Weights of a small GPT-style language model, trained from scratch on English Wikipedia.
Size: 10 layers, width 768, 12 heads of 64, MLP 3072 GELU, vocabulary 44361, 105M parameters.
Architecture: LayerNorm before each block, rotary positions, biases, normalized queries and keys, attention and MLP in parallel.
Training: a variant of Muon for these matrices, 839M tokens, 3201 steps.
MLP neurons of a small language model. Each row is named by its layer, matrix (up: input weights) and neuron, and shows model dimensions 432-527. Each number is 128 + 24 x the weight over its row's rms, rounded and kept within 0 to 255. Numbers have three digits each.
After each neuron's rows, "fires on" lists the tokens most often at its 100 highest values on Wikipedia text that the model never trained on.

L4.up2347:132168131125161161129114100097118159100137149098132135149118111128127134118115114132100107156109083132193101135121137129156087135153135121135157132130161119141168126120144099140093092155150141091122162142101142102129117124071127121114113129119128133096123165151152127097111110100140113143
fires on: "10", " National", " F", " &"

L4.up272:118128130092097120142108144149092083138124123153187163130116161122169117105092149139134111072130122123130105131119105132128087133121105166144177125144149174121122127129097116174131122159122166142125164113173162154152142108143063134142120118135138152121130125122154113097120135108103145114
fires on: ",", " called", " named", " retired", " titled", " arrives"

L4.up2755:153162145145119097099177168127111117142147099177125132122123134148155130112126131100094181115111116093103101098135091129123147104149103141122130123146160118094154097155122105151110149149171090139120139177095159121110119138136106201127110121136131132144106123127114105153145161146170103131
fires on: " which", " that", " they", " who", " Japan", "–"

L4.up377:093120148124120107155082146113166125170138096083127138147114123105142131067095135123102172147129194126120096127121178143077138144137149141129084131192149160144119129153103126120133071098156117091130172166107128144130124142121153140134138098124134130100145127156112102114136109140116139111
fires on: " ", " GP", "ed", "ing", " away"

L4.up2017:085137116154154105151122106151119103145132146116118105159141141124160119111134109151132138135158162150158129119084101129127087122148089111110138158129097119114119109116124120115153139098109120111105152108116163160110115147101165123137139105102133115118111157148102163121142119109121129152
fires on: " on", " United", " Celtic", " made"

L4.up2506:162166167079144116170124149131125141178152173159100087145097148134129105144065135154137110107138097143103132121113152121148119131106153099118110109133100161158104156097109126099094122139107106127149118096162115099092128103121093135111125151173131174141110150114180144126084070138112166125
fires on: " with", " No", "Plot", "ed", " Plot", " no"

L4.up2999:123118142107161120112111102110139127137142078130108140135135163104122107122076093166123128101106109110149087184124105127106103119135160143102157097078151127155155130120148126123184160148127111136091137155116113176118105109177146196141138115157097157124162161115113128170121134116127145106
fires on: " |", " a", " al", ";", " been"

L4.up2982:114146121142119089100165132117134128139095120151132102110130115126140112084132131116148072157130162090178118102104099142164138104107130131143186142134166130163127110136126109169101128153151166125132121128114122147181137111166113156084088130088119134110120120114125129169113103147127141162
fires on: " ", "'", " mid", "-", " late"

L4.up2779:148131162150126072107129109122121133086135147195120138099111168143140139105123151167117099107141138098127157158166131126130148161114131120096125129125084100122121101116122144190179118166137097153124106167143136134132098099148115152103114169148132136114143102156123070145141148160139130059
fires on: "o", "i", "e", " October", "io"

L4.up264:157132148100097126145109100095165147161093174144106148164139162094106144120091129128143120148131149124126120135122146134129105158167148132067098179132131171129123125108134135093112127116104108123136113139117116143167132117146141135149075129094100126148140134140177088127138112092106110137
fires on: ","

L4.up137:141106197134126140098119117106163171168133118108165110117075106120130127093134128138120109142121141180097070117137112064169149093130114118140139125140155128123109126085146092159153141143151138143135148166124112129152184140135095157100136083122097161095152153116130102145098139122115145109
fires on: "′", "w", " to", "ichel", " wide", " need"

L4.up501:117135104157128136155107106151137173116078112133152123118111102112123153123110126121141124157145131144157138062135144141164175116109118140139144125094095156105126116130105142123095087106131142095128145105133139102110132158146105140197098123141141156146145116142118090127069138133122151097
fires on: " |", "qu", " Chart", "00", ")"

L4.up1095:129132141137143155138130127134128162114147129110178136077150105133144126108114106175116155149111085108130153101109136106170143124114154149132130130134159085158108071110118107176169135143148128143107104105098094163104134144140135113134121110106164155138180104132102106159090151101122170140
fires on: " both", " either", " separate", " of", " between"

L4.up1792:140173132121145127155108117142155152163121143137139112104151108176135168124116140125103139161111153125113141138110155081123118144141115112087138163113110121131060152086109198116125133125105096102141138129077164122163123102104132113118128136117168122154121084136134140124145125147125176132
fires on: " about", " US", " ", " on", " it", " him"

L4.up1794:093096158121104172127156152102118141171115130143164112109158118129105126128110116164105109176142112097105072123149155131159083131133173128153154128124131104126131148123127133164127121073166080092069131146110181096125133105120133122140128082152135127146104118154120122134170131097185117101
fires on: " (", "w", " College", "h", " Club"

L4.up1356:084094107083142119115142122107147155118105113179121139113116109102114127140140108121116086131113126161156155179111154100116135160100127117154147142132164129138163070166143131106136116105083118143063120126148081132154103145111111104096139121180128120130127134126119123137132123145117112097
fires on: " for", " only", "-", " can", " made", ")"

L4.up712:116142124127112145111147116150141107142165141102104138160114146091102125137168128124093093159160103084119160094110136155104140123155143144159110099138135124120136163170099108118135126137161136095169107136169145141156148150099137163135130130146126161182130123108115148117079156111137088140
fires on: " of", " which", " ", "-", " that"

L4.up2977:147123095138137183132108152094104128087137109112133116137117136143069149106084138151097137101140149121137144131170131137105132131118140121156147114075093124089152177116197131123170154111130159101118158128157135091152109125124119129134154145137101125132161113127083118125112102118127131081
fires on: " to", " often", " is", " can", " may", " always"

L4.up1642:142096150124140085141105137126134153132144123084095138158152151158108070091136101134130153149111135132157137138116150157140094146163147130131155129142104167143124118155091144137160139135154159113103117110092117134125168119154152144110144123158103146182111117157085105108150166146145127143
fires on: " ", "rag", " cover"

L4.up2916:112110124148133095120076131151088145146115165144111130122031123132121127163109229128155137152101124096155136078145114156136132183127086139137156104126117092116099124108110133117152098126140085131145125115144086138121103110137111181121098095139148138154111084122120130078120160112111105149
fires on: " in", "."

L4.up2845:105141180106147148112105131103149109134119142138143148077102156161093126132114124106121112080126122134144108131109093106113137156111123143112140168130138082134142106126103110103149198148136168135151088179091155120125079158110131162084133108102109163127165111135150131150109121185139131140
fires on: " |", ";", " this", " over", " on"

L4.up532:131093091154081099115094122129109151121118142125164127114138114088122129106172094120143165110122139101152084123120114126144106120081109139168124110138114090105151123101153124136115170145110138135142152113139099160125142097126129113103177138099126146125159151124074121164176146104187161127
fires on: "–", "s", "over", "-", "op"

L4.up2691:178075103118121119130165135153181150157083167153185128119156115137103138118140136114128193180118110141133125153104111154154137113097149103156111115129114119114093095112137088133152122127154135118137116142145108118131095160114111133153191112141111123148099146118137112141135089107152114096
fires on: " to", "″N", " made", "′", "h"

L4.up2666:121146104150173138078136142104153101147122103156109136128128124077162082124094151098126101127109126053104107148097114136092135149147114113139197116119142111101111139121090140153111133111145133169118120139153120138092137118147114083101141131146127129122151115106147149162088119136121106124
fires on: ",", " of", "-", " in", "1"

L4.up2672:139130147145146131127157117118140115101112116111099127110123117160137118121117130125184102129165086137126091152096137130156157164126089124133130105195116107081124162143129139106131154108109090153146172115115153155143141136143140128136139087150075112184143138162109141095153142140090129174
fires on: "5", " based", " /", "3", "2", "6"

L4.up252:122132096091123149115116172097121131105102100153127177152149146126125166086125094136100130140091156121122137166102134100119108143134161156121132081120161147131152067120122132140139174096160109176112150116129141112144106126182154093090161140100135150129108179164141108135122138131117154132
fires on: ",", " Community", " help", " election", " while", " edition"

L4.up786:135138150143116138111148103132131091124136157106083128117161097150125127127165119164146137170109130156115111123119143135187125141156121154140146126120140088157126140155113142122092126132134119106102164176107131104122175123121149138140091122123150183138152081112119152137152122176125117147
fires on: "1", "2", "3", " arrives", "oc", " took"

L4.up1347:168107189118113132152118157124131112128127112190123150125128114108122128131120172138109129152133179114167171143194137093103145139137123088142111136145153156126164099098130098140105105145211147118142102145118115158128141093136124145134104106158104129153131159154128136151088143118113125141
fires on: "ar", " run", "el", " or", " El", "ell"

L4.up220:121099147102141098157122105091147116121137151111153142096110113131141101145091100116152100176107151091139134152117115130122140141142154143086168139112103173155134108092167146137136153103100084150123187149114133160098142127137150105109100162152126132108145086165141089121094124081089098104
fires on: " Party", "\"", " song", " League", " The", "4"

L4.up661:112110068131126108132147141146126121124139076115140136112136104194102154095087124073148117158124091116100119122160111121117071121120166152124140132127095107150167140089169093116173128081119132137085158116166126098100118094112170120155149179159145109101136143142165161157095130147099164149
fires on: " only", "\"", " /", " one", " just", " and"

L4.up1092:131119138121101143178162148152114137150104138104143157129169134141114116097125141140143134179141090119117105126153136147084114089110137099122100100115143114119102118117135091149147088132128100109144116136152139146108131131127083143116127153145143118110113110128108155152158157113112125101
fires on: "a", "o", "e", "X", "y", "es"

L4.up3019:136140127131148160130112113194157099104125114173107105120098139133147100112127093128141169130098145139106126079160133145119148097110124101134080125144141122108103090116121124154101174151115112092102165096088168152087138127135118107165121113117149118156077147117078128130146099142108111135
fires on: " |", " /", ":", " and", "1"